config = dict(
    head_dim=32,
    qk_norm=False,
    init_std_qkv=0.0357,
)
MLP neurons of a small language model. Each row is named by its layer, matrix (gate and up: input weights) and neuron, and shows model dimensions 48-111. Each number is 128 + 32 x the weight over its row's rms, rounded and kept within 0 to 255. A neuron's up and down rows have the sign that makes its largest values positive.
A block is one neuron, or neurons of one layer that tend to fire together. Before each block is what it responds to, as a language model described it from the Wikipedia text at the highest values.

Word-internal continuation fragments. Later pieces of a number or word split across tokens, mostly trailing digits of multi-digit numbers in tables (12-1, 10-3, 2,6-15), also word fragments like Mus-li-m, mo-der-n.
L4.gate35 [ 66 120 100 133 166 204 202 120  80 160 131 120 134 172 207 111 150 133 156 153 127 123 177 169 141 178 151 164 198 128 163 193  47  80 132 103 115 142  63 159 127 104 155 108 115 184  85  79 145 114 137 137 157 125 153 136 148 145  64 104 118 138 136 180]
L4.up35 [135  96  38 165 136 154 108 104 177 146 148  92 134 126 126 160 159 156 105 162 129 108 126 135 119 137  96 133 167 145 124 108 156  68  86 147 151 141 103 148 152 129 102 143 117 118 111 184 178  94 120  84  93 154 141  74 149 103 140 144  69 131 141 131]
L4.gate187 [148 130 100 152 122 109 125 147 183  64  77 162 169 140 169 147 129 104 173 152 154 171 111 151 127  86 136 123 103 179  79 137 141 169 135 148 126  99 141 121 130 128  96 157 161 101 143 128 133  93 144 139 121 106 101 116 116 147 165 124 103  92 101 156]
L4.up187 [135 147  60 177 145 123 125  99 187  74 114 145 142 102 141  87  73 107 149 131 155 108 167 126 132 137 118 154 142  46 112  99 171 179 140 165 109  87 179 130  77 101 153 168 143 175 166 195 125  74 122 154 126  96 167 117 142 114 123 165 152 101 127 169]
L4.gate232 [208 153 101 137 128 147 158 219  78 133 170 172 165 122 135 184 119  90  85 136 124 117 125 123 103  95 151 134 126  84  95 103 145 170 129 151 148 172 116 160 134  97 119 159 187 154 159 117 155 112 121 164 150  89 158 123 184  69 161 103 134 146 117 161]
L4.up232 [104  50 107 184 117 161 166 181 141 111 185 134 156 158 188  83 130 118 134  93 107 105 132 149 112  98 104  86 130 201 123 107 177 162 102 119 174 154 118 185  73 107 152 148 171 170 208 126 146 156 102 121 150  88  94 109 111  62 118  65 100 165 100 124]
L4.gate309 [108 134 173 131 183 134  92 154 109 143 172  99 124 106 168 117  93 113 108 140 180 158 154  81 133 113 197 145 105 173 125 101 175 125 121 167  61 101 179 151  90  97 164 145  97 204 136  82  76 119 123 143 175 110 185 100 151 151 132 150 119 113 106  91]
L4.up309 [115 104 127 138 133 169 166 166 145 124 160 111 167 117 168 158 221 165 139 148 185  67 159 132 133 129  60 139 115 159 149 162 169  69 140 180 159 194 153 140 151  89 184 141  97 166  89  95 104 156 110 155 130 152  98 149 135  89 129 141 133 104 112  93]
L4.gate556 [129 161 146 139 148 152 146 141 177 168 130 181 154 110 166 101 182  76 150 119 160 116 154  57 129 144 105 166 119  90 148 109 140  87 139 117 135 112  99 164 107 106 135 157 180 171  85  91 218 145 115  97 163  63 128 157 115 146 193  99 126 126  60 118]
L4.up556 [128 152 152 112 140 175 122 140 136 160  52 140 121  95 115 159 126 126 128 146 117 127 131  81 143  78 147 154 143 115 130 125 176 135 180 171 143 141  97 138  86 131 175 139 194 165 114 183 150 162 124 114  80 114 131 169  86  99 152 129 120 155 130 116]
L4.gate610 [128 161 161 162 164 128  66 114 132 134 169 124  98 101 153  86 150 166 155 223 221  84  94 112 134 149 146 155 105  77  98 124 145 171 136 117 123 165 118 148 105  77 160 131  99 129 184  77 109 156 179 150 127 127 121 100 160 106  97 121 148 149 113 154]
L4.up610 [123 125 114 124 191 156 133 159 131 131 149  99  93  91 104 112 155  50 113 164 174 104  70 124 137 110 138 165 122 149 123 150  95 148 139 113 122 200 186 133 130  78 115 170  62 140 153 111  96 144 128 119 100 127 101  73 142 146 149 146 172  93 143 138]
L4.gate636 [141 115 109 144 173 165 115 184 116 137 176 141  84 109 127 152  93 128 163 150 155 110 176 125 110 124 130 138 125 174 113  90  89 125 132  82 103 121 118 158  86 149 152 118 138 205 119 104 115 190 118 139 123 113  86  91  89 149 113 173 200  73 184 101]
L4.up636 [186 130 154 117  99 124 105 139 192  64 166 103 137 139 132 147 121 124  49 147  82 134  99 116 129 137 157 146 170 155 163 105  99 136 120 149 116 133 154 135 130 100 101 104 131  88  95 127 150 154 118 115 110 130 118  98 120 145 103 129  82 118 103 124]
L4.gate637 [113  94 100 131 141 164 137 114  85  85 156 107  90 113 130 131 111 123 118 135 149 106 138 132 158 113 116 169 174  79 124  97 160 103 146 121  91 115  88 149 152 152  96 141 146 131 168 109 111 137 143 145 132 117 133 137 101 132 157  53 126 106  88 208]
L4.up637 [117  70 153  97 175 147 110 136 131 123 201 111 113 174 121  98 159  72 143 142 132 123 144 104 135 148 206 134 163 147 145 101 120 134  98 142 110 171 176 132 145 123 185  93 151 141 132 148  98 158  90  88  73 181 108 108 162 124 168 122 160 127 166 165]

Biography career-step verbs. Fires in biographies on the preposition or verb suffix right after a life or career step: educated at, graduated, played college football at, earned.
L8.gate325 [ 74 108 131 120 142  70 151 134 150 135 131 155 159 171 186  98 135 167 111 119 156 181 148 115 145 117 129 102 131 147  93 149 116 113 147  90 183 118 154 134 161 113 163 129 118 179 142 162 153 179  72 167 112 192 118 132 101 145 106  87 101 167 143 103]
L8.up325 [111 153 135  70  82 127  62 201 108 203 105 108 146  97 138  99 150 122 135 134 167 202 143  75 128  96 149 131 122 128 142 136 117  88 114 122  90 141 157 131 125 143 132 108 122 168 112 172 146 113 134 171 136 111  85 156  92 116  98  96 106 132 111 112]

Word endings and noun-phrase starts. Final pieces that finish a word (nex-t, Chine-se, four-th, st-ee-plechase) and words right after "the" or "is" (type, first, name, a).
L4.gate18 [115  96 126 169  99 134 121  91 132 150 124 145 143  97 111  75  87 135 137 132 136  71 144  62 142 109 173 121 119 109  67 101 124 138 117 125 123 164 157 185 134 146 178  85 141 173 110 111 106  98 119 116  84 117  93 139 131  60  88 117 100 171  80 137]
L4.up18 [143  89  57 166  58 157 112 142  80 115 127 107  98 172 168 176 124 128 142 142 114 130 130  96 187  90 132  93 162 135 171 156 115 165 198 126 115 170 147 120 163 141 110 134 161 117 160 131 113  96 126  83 107  98 135 130 139 172  88 194  84 174 117 140]
L4.gate168 [ 75 137  93 131 136  82 124 122 148 138 123 164 106 140  93 128 116 105 126 145 168  84 121 107 179 145 121 138 120 207  76 124 172 141 115 117  83 141 181  83  92 110 156 117 115 138 115  86 158 126 187 108 114 143 135 163 104  83 121 179 136  59 187 103]
L4.up168 [ 86  82 138 129 117 140 169 117 123 125 143 128 128 114 103 164 122 116 120  69 131 135 150 133 139 140 116 173 135 100 176 106 166 126 137 127  75 155 130  89 151 130 118 117 104 157 104 109  92 138 110 184 123 138 120 146 109 119 111 153 125 132 114 157]
L4.gate237 [114 105 102 171 113  88 155 121 161 155 154 155 141 116 128 178  53 137  94 139  69 209 102 149 151  32 104 110 174 118 108 125 216  99 147 122 122  71 155 125  89 107 157  82 152 162 139 103 130 153 172 109 118 135 150 123 130 120 135 144 141  85 182 170]
L4.up237 [ 98 101 119 117 127 189 119  95 105 156 122 132 132  97 157 138 111 153 107 115 149  97 188  98 176 112 171 183 137 176 111 128 173 138 141 123 129  70 101 128 143  88  89  96 116 192 114 109 148 185 132 125 161 114 102 126 129 182 137 155  85  91 173 169]
L4.gate242 [188 104 128 150 128 166 109 203 133 129 151 159 134 199 131  98 133 145 106 148 173 107 185 120 189 131 113 108 117 147 115 100  66  71  92  51 133 165 139 106 106 113 126 126 192 188  96 105 102 108 146 102  83 169 130 109 149 131 167 177 136 111 106 157]
L4.up242 [143 111 149 192  88 127 169 167 110 160 149 115 140  94 152 102 125 106 162 101 175 166 104 176 103 154 135 129 132 132 154 120  59 134  65  47  92  86 111 174 105 144 156 151 123 122  75 156 153 169 130 100 108 130  55 121 136 140 107  97 131  28  87 136]
L4.gate294 [116 162 101  99 105 113 109  55 123 127  98 162 123 129 134 118 108 149 106  99 218 139 122 142  99 128 160 156 103 133 111 151 136  81  73  57 167 114 139 125 125 118 157 130 144 240 106 125 139 136 149 127 112 119 156 149 188  95 138 169 143 151 113 115]
L4.up294 [145 128 120  70 129  97  83 123 107  77 170  94 143 150 113  91  94 143  96 163 151 119 130  71 101 146 135 137 158 154 120 143 146  50  87  85 113 135  96 119 176 139 133 129 143 181  83 114 117 137 115 144  96 137  89  94 142 161 186 134 127 127 157 128]
L4.gate302 [179 152  74 172 115 172 154 173  61  98 197 168 168 146 118  71  92 128 121 115  80 170  93 161 124 142 136 132 161 106 118 115 115  85 103 151 118 238 114 131  91  56 136 156 155 160 102 199  97 145  99 121 170 142 158 191  47 115 150 154 146 108 117 145]
L4.up302 [ 72 120  91 170 150 112 115 150  35 158 148 109 169 115  85 160 108 126 120 112 118 148 118 167 129  61  80 110 130 127 114 181  94 148 149  88 134 163 115 171  92 111 128 168  76 107 144 113 158 103 188 154 119 147 109 157  78  96 115 145  76  96  98 158]
L4.gate430 [125 207  91 109 147 122 100  58 193 125 166 176 115 141 133 103 101  48 123 138 124 150 127 145 183 171 127 146 130 120 118 122 148 164 127 178 113 118 116 109 188 111 170  76 118 102 119 174  99 172 158 158 143 106  82 128 143  77 161 159 135 122 115 110]
L4.up430 [144  73 113 152 124 116 126 120 143 167 191 154  68 167 161 118 131 114 164 176 148 109  77 133  96 105 114 111 196 129 105  93 100 130 107 159 103  69 122 142 154 130 178 118 131  89 141 107 108 160 173  90 163  92 164 116 108 118 152 147  87 117 144 153]
L4.gate495 [ 57  53 145 140 147 113  84 130 186  94  98  99 167  98 131 119  95 147 110 163 153 118 137 136 166 127 130 162 147 206 106 101  95 163 133 109  97 158 162 124 155 187 125 107 146 145 179 189 137 166 106  96 122 108  78 146 159 116 114 161 157 158 100 165]
L4.up495 [186 151 155 183 143  77 117 108 141 147 146 124 104 120 110 123 143 126  58 122 151 105 105 114 148  98 107 142  68 169 173 132 171 105 118 112  41 142  94 125 138 139 165 142 102  74 155  98  66 135 137 118  94  90  68 164 145 157  78 141 109 110 138  88]

Units after numbers. Mostly measurement-unit tokens right after a number, such as km, metres, minutes, cm; more weakly, table-cell pipes in election tables and word-final pieces like plural s or m-starts.
L7.gate6 [146 166 116 139 111 148 149 152 118 116  59 106 129  62 148 124  98  61 209 128 153 110 104 148 157 185  94 127 177 135 128 190 162 109 124  98 164 129 160  45 145 130 102 181 140 149 190 156 166 116  82 111 149 151 146  84 109  93 147 151 141 179 125 140]
L7.up6 [144 109 149 174 113  78 168 156 156 191 170 125  91 171 145 143 137 186 158 118 112 113 149 194 137 148 106 157  60 119  85 137 150 176 154 109 167 115  71 118 170 114 172 160 146 135  87 170 129 135 116 159 151  77 121 118 160 132 148 122  62 155 119 109]
L7.gate104 [127 141 180 137 145 158  94 114 163 133 192 173 128 111  95 158 172 122 150 148 123  87  94  68  82 148 114 162 103  97 104 165 122 110  79 144 161  89 118 124 175 127 139 145 165 153 156 131 101  75 180 117 184 191 103 144 205 195 182 115 115  97 118  88]
L7.up104 [171 106 190 173 118 130 150  82 126 168 167 128 103  91 161 112  90 107 177 160  93 120 103 137 136  87 143 107 124 137 102 158  92  81 128 177 128 147 175 130 134 175 135 150  64 118 168 182 165 218  97 106 160 130 177 119 196 128 152 147 122 184 155 159]
L7.gate157 [181 117 116 146 155 114 157 160 132 176 132 102 136 114 149 125 114 138 113 120 156 121 101 142  34 143 102 111  47 137 132 122 132 179  79 159 158 164 172 119 190 129 126 179  86 134 163 132 119  91 151 144 144 146 116 213 129  91 124  89 130 163 152 116]
L7.up157 [188  95  89 163 166 130 158 138 111 140 176 118 157 136 108 118  90 126  98  95  86 125 128 130 111  96  99 151  93 182 128 119 137 105 131 123 108 109 101 169 161 156 136  94 105 113 112 126 186 115 137 156 145 127 139 178  68 159 126 160 134  95 121  67]
L7.gate206 [114 144  63 113 106 122  74  76 154 190 102 116 143 117 136 104  70 168  90  69  86 132 114 146  98 177 114 156 145 100 175 163 139 121  90 134 151 113  84 116  86 115 139 171 129  76 137 155 112 127  97 139 124 143  92 152 148  95 116 155 125 106 134  95]
L7.up206 [108 136 135 133  88 126 195 168 156 113 127  94  92 151 167  94 150 158 152  93 146  46  77  45 149 166 103 114 109 100 151 153 103 110 134  96 174 141 126  93 155 134  88  90 113 170  93 124 106 116  98 120 139 131 151 149 188 168 152  76 138 103  94 157]
L7.gate338 [162 113 159  80 119 127 121 153 144  94 135 122  74 189 145  78  95 167 133 142  85  70 155 133 127 163 171  74 158 119 103 110  58 179 148 200 179 101 113 131 191 103 101 163 152 117  93 133 164 224 145 204 163 157 194 157 155 189 118 135 124 167 108  88]
L7.up338 [117 138  60 109  88 116  94 126 132 112 152  73 128 126 139 116 155 167  72  91 112 126 128 100 100 125 134  75 113 100 148 177 105 124 110 138 199 163 109 167 114 114 117  88 139 129  62  90  80 101 133 176  94 217 149 193 142 114 114 194  98 109 114 150]
L7.gate398 [135 123  94 130  87 121 144 158  98 139 166 124 126  81 131 151 148 137 119  82 124 126 138  74  90 110 108 111  62  96 119 165 132 128 169 128 153  96 130 122 126 124  99 144 177 133 130 112 163 107 133 140 231 127 160 118 114 141  85 101  99 163  90 132]
L7.up398 [151 153 205 119 133 124 117 154 136 121  87 148 110 100 151 141 124 131 122 110 162  83 129 125 129 109 146 129 101  99 153 107 150  84 120 155 152 167 109 169 104 117 185 124 146 136 107 104  78 118  86 117 148 112 161 146 113  92 158 108 105  79 146 173]
L7.gate455 [164 119 186 174 131  63  75 117 107 128 185 144 113 171 162 187 106 129  86 170  91 133 173 209 160 145 165 112 150 134  90  73 122 152  91  86 160  65  58  94 124 125 129  79 135 180 156 125 139 141  98 150 134 169 115  68  69 115 132 126 131 144 159 144]
L7.up455 [120 110 150 137 109 133 115  92 135 137 138 121 117 108  91 139 134  85 118 105  58  94 125  89 120 105 101 153  83 118  94  80 143  95 179 173 109 152 135 132 165 135  97  81  96 143 111 126  78 151 156 124 130 136 120  51 202 155 106 145  81  95  97  99]
L7.gate518 [161 174 170 101  74 119  87  85 111  90 108 106 119  86 126 129 131 153 105 165 101 121 144 103  95  93 144 121 145 110 163 118 141 124  98 141 115 160  85  88 200 135 152 145 127 103 128 139 156 150 128  82 175 103  95 165 113 138 175 124 106 159 150 105]
L7.up518 [140 136 133  80 158 162 138  88 165 151 190 120 127 109 112  85 145 153 140 122 127 164 132 114 119  79 167 102  79  74 103 135 100 134  85  79 145 155 138 139 164 175 153 117 102 125 125  55  53  96 137 105 177 158 104 122  93 142 125 106  86 180 102 110]

Before-noun modifier endings. Last piece of a modifier or introducer just before a noun phrase, name or URL: hyphen compounds like UK-based, modern-day, one-off, 2021–22; also a, called, Website:.
L8.gate363 [102 111  97 117 125 151 129 178 121  91 160  89 176 124 114  78 115 129 141  91 109 119  82 109  84 162 151 166 198 104 136 168 153 140 114  69 144 138 159 107 138 139  99  79 113 158 109 179 121 160 176  92 149 211  85 117 135 161 141 153 106 191 121  67]
L8.up363 [ 86 146 153  64  87 111 150 136 155 117 166  81  68 128 141 117 140 113 145 136 149  96 122 127 168 125  96 100 162 175 125  94 139  86  99 158 132 149  94 165 126 100 111 181 141 134 142 102 144 148 143 122 172 123 118 138 113 158 153  98  96 120 138  76]

Indefinite article after copula. Mostly "a"/"an" after is, was, as or became, opening a role description, as in "is a Japanese footballer", "was a Spanish flamenco"; also colons after year ranges in footballer career tables.
L7.gate311 [122 116 189  92 163 178 109 125 165 160 129 156 113 157 109  56  84 154 126 165 147  37 124 123 139 163  65  74  59 146 150  73 142 157  75 121 102 147 159  77 123  68 117 125 155  98 134 162 124 137 139  73 111  66 132 157 158  80 102 165 150 121 206 135]
L7.up311 [120 148 118  90  95 112 138 134 129 132 131 147 132 156 223 110 129 145 161 169 126 152 134 150 158 134 114  90 144  75 137 127 148 131 135  70 189 107 144  87 149 135 109 117 108 100 166 151 138  77 129 136 130 120 170 113 130 162 121 149 168 207  79 102]
L7.gate465 [133  43 135 165  82  80  64 116 125 120  96 139 105  90 102 206  90 121  65 139  61 141 185 146 111  87 124 108 129 154 133 128 144 132 131 166  54  84 155 101 126 132 114 114 198 137 136 110 131 174 110  53 190  69 209 131 124  81 116 111  84  93 123 138]
L7.up465 [ 99  33 131  84 115 152 138  50 120 127 175 141  94 121  94 131 114 100  96 179 124 157 153 185  83 177 112  51 167 132  98 120 179 160 145 169 126 132 111 126 116 132 133 114 144 120 105 149 124 160 137 113  81 137 136 164 115 115 123 123 125 136 147  93]
L7.gate469 [134 155 154 105 122 107 148  98 171 135 151  97 176 154 134  81 128 171 110 159  93  96  79 141 124 143 164 166 169 160 116 132  90 144 124 145 130 124 112 115 115 137 139 168 189 158  90 140 114 100 100 151 190  47  94 117 110 137 120 138  38  71 123 125]
L7.up469 [132 170 107 155  91 160 119 162 110 149 153 158 147 139 146 139 154 172  94 127 162 184  93  97 164 176 130  96  87 100 121 161 170  83 142  82 181  62 115 104 152 132 159  89 151  95 201 125  63 149 145  91  96 143 161 128  99 184 126 174  71 102  90 158]
L7.gate497 [192 127 124 102 134  63 134 122 153  79 135 101  62 152 132 160 151 176 131 150 163 153 146 151 147 163 128 118 122 105 157 117 237 177 125 119 122 109  86 102 153  74 118 115 117 144 139 132 158 103 107 140 153  89 125 156 149 110 141 124 128 120 125  96]
L7.up497 [173  64 108 107 133  91 128  49 111 152 141 161 113 152 113 159 152  82 152 181 140 112 151  60 101 115  97 111 109 167 110 173 245 144 144 113 116  76 120 127 137 124 137 168 108 148 148  46 106  54 122  94 121  88 133  81  89 135  99  98  87 123 157 110]
L7.gate558 [ 81 157  87 135 151 120 131 122 142  96 151 146 163 149 111 125 150 110 144 149  95 136 162 138 173 125 144 130 126 133 166 138 189  93 131 105 120 177 120  85 159 160 133 129 110 109 152 153 105 162 164 106 142  74 180 174  68  91 157 128 124 138  78 122]
L7.up558 [130 208  89 170 146 180 136 135 138 169 158 167 103 186 114 202 120 155  92 125  80 134 114 112 150 125 171 156 121 102 135 103 155  81  82 117 185 136  84 134 112 194 189 114 181 232  76 139 162 110 128  71  88 149 135 192  52 166 124 113 152 154 148 135]
L7.gate567 [ 94 108 133 157 123  72 131 153 140 125 112 160 166 109 160  90 172 147 109 145 167 108 123 124 129 158 139 145 118 136 152 147  96  99 166 196 102 136 142 203 136 104 137 177 168 164 121 100  94 128 144 105  93 129 175  36 189 101 133 128  56 173 136 148]
L7.up567 [170 113 157 137 119 100 135 124 150 138 134 157 172 142  61 116  90 147 134 168 114  54 200 100 114 127 186 137 145 126  46 116 128 103 162 111 133 129 154 141 112 129 137 149 132 165 108 150 135 128 159  93 144  94  94 129 137  97 186 103 104 156 137 171]
L7.gate618 [135 163 106 108  59 129 166 100 134 153 137 112 123 142 131 164 125  79 174 154  76 117 134 103 113 155 109 131 110 120 169  94 158 148 115 149 103 108 101 131 153 164 104 145 164  98 144 173 141 113 147  53 132 140 182 146 164 102 107 126  66 141 123 111]
L7.up618 [124 100 119 133  90 107 128 112 137 164 153 109 159 120 194 105 124 134  90 113 131 139 135 169 118 119 153  77 162  93 114  99 132 105  85 146  80 200 121  58 111 105 131 169 150 101 167 112 154 161 193 107 180  76 171 120 110 120  80 181  90 172  99 126]
L7.gate635 [ 83 132 151 113 142  70 130 117 180 118 152 134 116 166  84  98 125 114 164 162  83 136 142 111 121 162 111  92 129 162 115 130 119 120 194 117 127  46 107  49 192  93 152 121 125 129  88 124 191 149 104  67 170 141 116 147 167 105 135 132  78 140 136 140]
L7.up635 [114  61 131 119 129 142 117 152  95 153  67 131 125 156  84 153 121 123 141 149 156 128 133 121 135 132 143  92 152 168 157  87 121 123 107 121 164 105 138  97 200 108 130 131 136 143 105  73 107 186 173 110 168 103 136 176 119  98 152 125  67 105 140  96]

Units after numbers. Unit or time-marker tokens right after a number, such as in (inches), m, km, a.m./p.m., metres; weaker on mid-word fragments like lan-gu-age, sur-re-nder.
L8.gate254 [112 137 105 143  98 112 151 142 131  97 141  95 110 129 126 174 130 133 115 133  92 131  98 118 147 175 119 121 150 136 183  68 127 147 111 128 156 168 129 121 184 135 137 197  99 116 114 126  76 141 103 100  53 111  96 190 160 138 162  33 156 162  64 117]
L8.up254 [148 117 158 141 117 114 132 108 155 173 116 136 134  68 158 171 117 102  97 130 125 112 152  81 116 175 152  89  98 209 114 113 140 144 112  74 154 150 156 149 145 127  93  85 147 120  93 118 146 121 108 130 148 130  71 127 156 102  69  81 110 156 103 136]

Election-table vote separators. Mainly the pipe right after a candidate's vote count in election-result tables (e.g. 12,559 |); weaker on "his"/"after" in biographies and mid-word pieces like ra-di-o.
L7.gate56 [123 181 168 103 130  94 153 164 110 110 173 174  89 128 181 141 109 157 145 131  95 162  94 129 137  86  87 172 193 139 135 143 131 115  67 117 127 169 168 118 162 163 118 157  96 156 157 197 122 117 119  78  88 130 132  98  60 152  99 108 142 152  99 113]
L7.up56 [129  97 191 140 134 117 135 137 138 163 154 115 120 149  84 120 101  85 129 104 135 121 146  68 145 108 146 133 183 106 118 141  76 180 134 172 108  87 144 146 132 108  83 128 190 184 152 144 190 135 139 101 117 102 114 148 141 151 143  89 110 131 136 118]
L7.gate91 [ 74 168  78 125 128 110 131 111 150 168 168 139  96 185 169 147 134  98 128  85 133 111 110 142  63 148  98 135 130 162 148  91  62 154 174 126  99 118 163  99 138 139  76 101 102 158 119 180  82 140  98 130 111 164 108 126 101 166 154 164 163 126 101  98]
L7.up91 [ 81  56  86 100 149 102 159 118 126 109 147 117 131 132 153 154 133  97  81 139 134 110 108 163  81 132 105 121 137 170 104 141 146 135  85 145  50 105 100 146 146 131 102 124 139 162 127 126  98 147 130 112  66 182  95 156 115  66 118 158 143  46 132 122]
L7.gate221 [168 154  97 113 180 121  95  91 159 143 103 114  63 113 135 134 131 113 150 125 102 156 154  98 111 159 148 120 129  85 134 187  83 130 106 162 147 152  86 136 163 174 132 136 145 147 122 181 110 142 121 106 148 124  45 128 127 129 140  91 132 156 134 141]
L7.up221 [102 105 184 178 125 118 180 163 127 172 122 122  85 142  84 148 160 132 158 123 165  99 105 182 159 141 178 165 130 173 145 123 174 152 106 103 114 209 145 127 161 122 170 137 151 118 127 142 107 135 110 217 172  84 132 119 180 121 178  67 112 109 121 148]
L7.gate233 [179 183 102 127 115 109 126 190 120 130 133 126 145 125 211 108 132 113 179 104  86 180 134 108 137  93  88 203  85 170  93 173 104 141 167 105 127 152 116 197 140 100  72  50 157 131 163 173 164 190 113 111 157  90 110 171 114 112 161 173 147  97  71  95]
L7.up233 [137 172 143  91 167  57 111 134 140 140 147 114 126  91 118 114 138 171  99 104 100 205 176 145 140 120 126 117 137 178 129 110 176 100 175 139 137 173 156  92 150 171  92  73 131  81 149 149 161 140 123  25  90 137 147 111 113 142 115 159 128 153 139  95]
L7.gate403 [125  97 124 141 137 105 196 142 168 133 160 119  94 131 103 175 131 125 154 152 154 122 189 118 106  67 124 116 160 107 180 161 166  72  88 160 115 169 124 148 130 140 112  95 137 141 170 157 127 150  49 153 127 166  67 125 105 108 132 154 146 139  98 122]
L7.up403 [ 90 143 123  57 123 110  83 126 197 133 152 156 100 146 113 141 162  86  60 120 140 123 112 136 101 147 127 111 167  92 154 122 108  66  61 141 116 200 127  91 140 204 112 148 161 102 245 132 101  98  68 148 125 106 119 202 129 149 110  67 139 148  68 138]
L7.gate457 [141 114 171 131 122 119 131 103 163 105 148 131 153 123 146 129 176  93  95  87 109 146 178 191 156 142 128 202 111 136  84 125 105 144 157 171 114 142 147 125 171 188 147 180 178 174 121 105 133 117 150 134 159 146  66  94 134 111  96  87 136  74  93 152]
L7.up457 [135 135 120 116 122 122 118 101 155 159 142 150 126 122 131 163 157 129 146 125 163 162 134 110 119 169  86 108 179 118 145  97 128 125 125  56 120 113  94 167 115 150 202  89 168 187 116  85 145 145  86 147 202 128 124 161 159 105 107 113  94 100 120 128]
L7.gate486 [143 185 201  93  96 123 102 129 182 154 127 124 169 123 156 124 120 116 122 155 123 150 157 155  74 163  86 167 107 102  90 144 136 140 141 143 158 123 143 146 204 111 123 128  98 171 113 128 175 140 146 217 111 131 116  86 118  78 151 127 160 101  96 131]
L7.up486 [115 124 150 147 169 106 112 140 155 184 133 175 156 115 145  91 106 111 127  81 173 182  83  98  91 103 143 150 152 174  81 137 154 124 204 112 155 101 171 221  90 161 140 140 178 149 151 195 147  79 196 136 106 163 104  81 128 116 126  93  79 111  59 113]
L7.gate552 [132 168 102 180 122 110 148 123 208 150 100 195 148 116 189 183  97  97 168 160 130 161 184 153 155 108 120 140  77 189 111 117 132 125  94 127 144 168 188  97 147 206 125 166 113 126 129  93 114 116 137 145 163 139  69 137 131 127 128 100 129 159  97  98]
L7.up552 [ 87 101 143 151 158 133  74 144 100  73 139 128 160 202 178 113 152  87 131 144 123 137 141  84 101 127  91 138  79 168 182 165 104 158 140 158 127 145 118 107 146 166 152  92 126  99 144 142  90 118 108  92 110 128 138 151 143  95 132  98 119 100 106 119]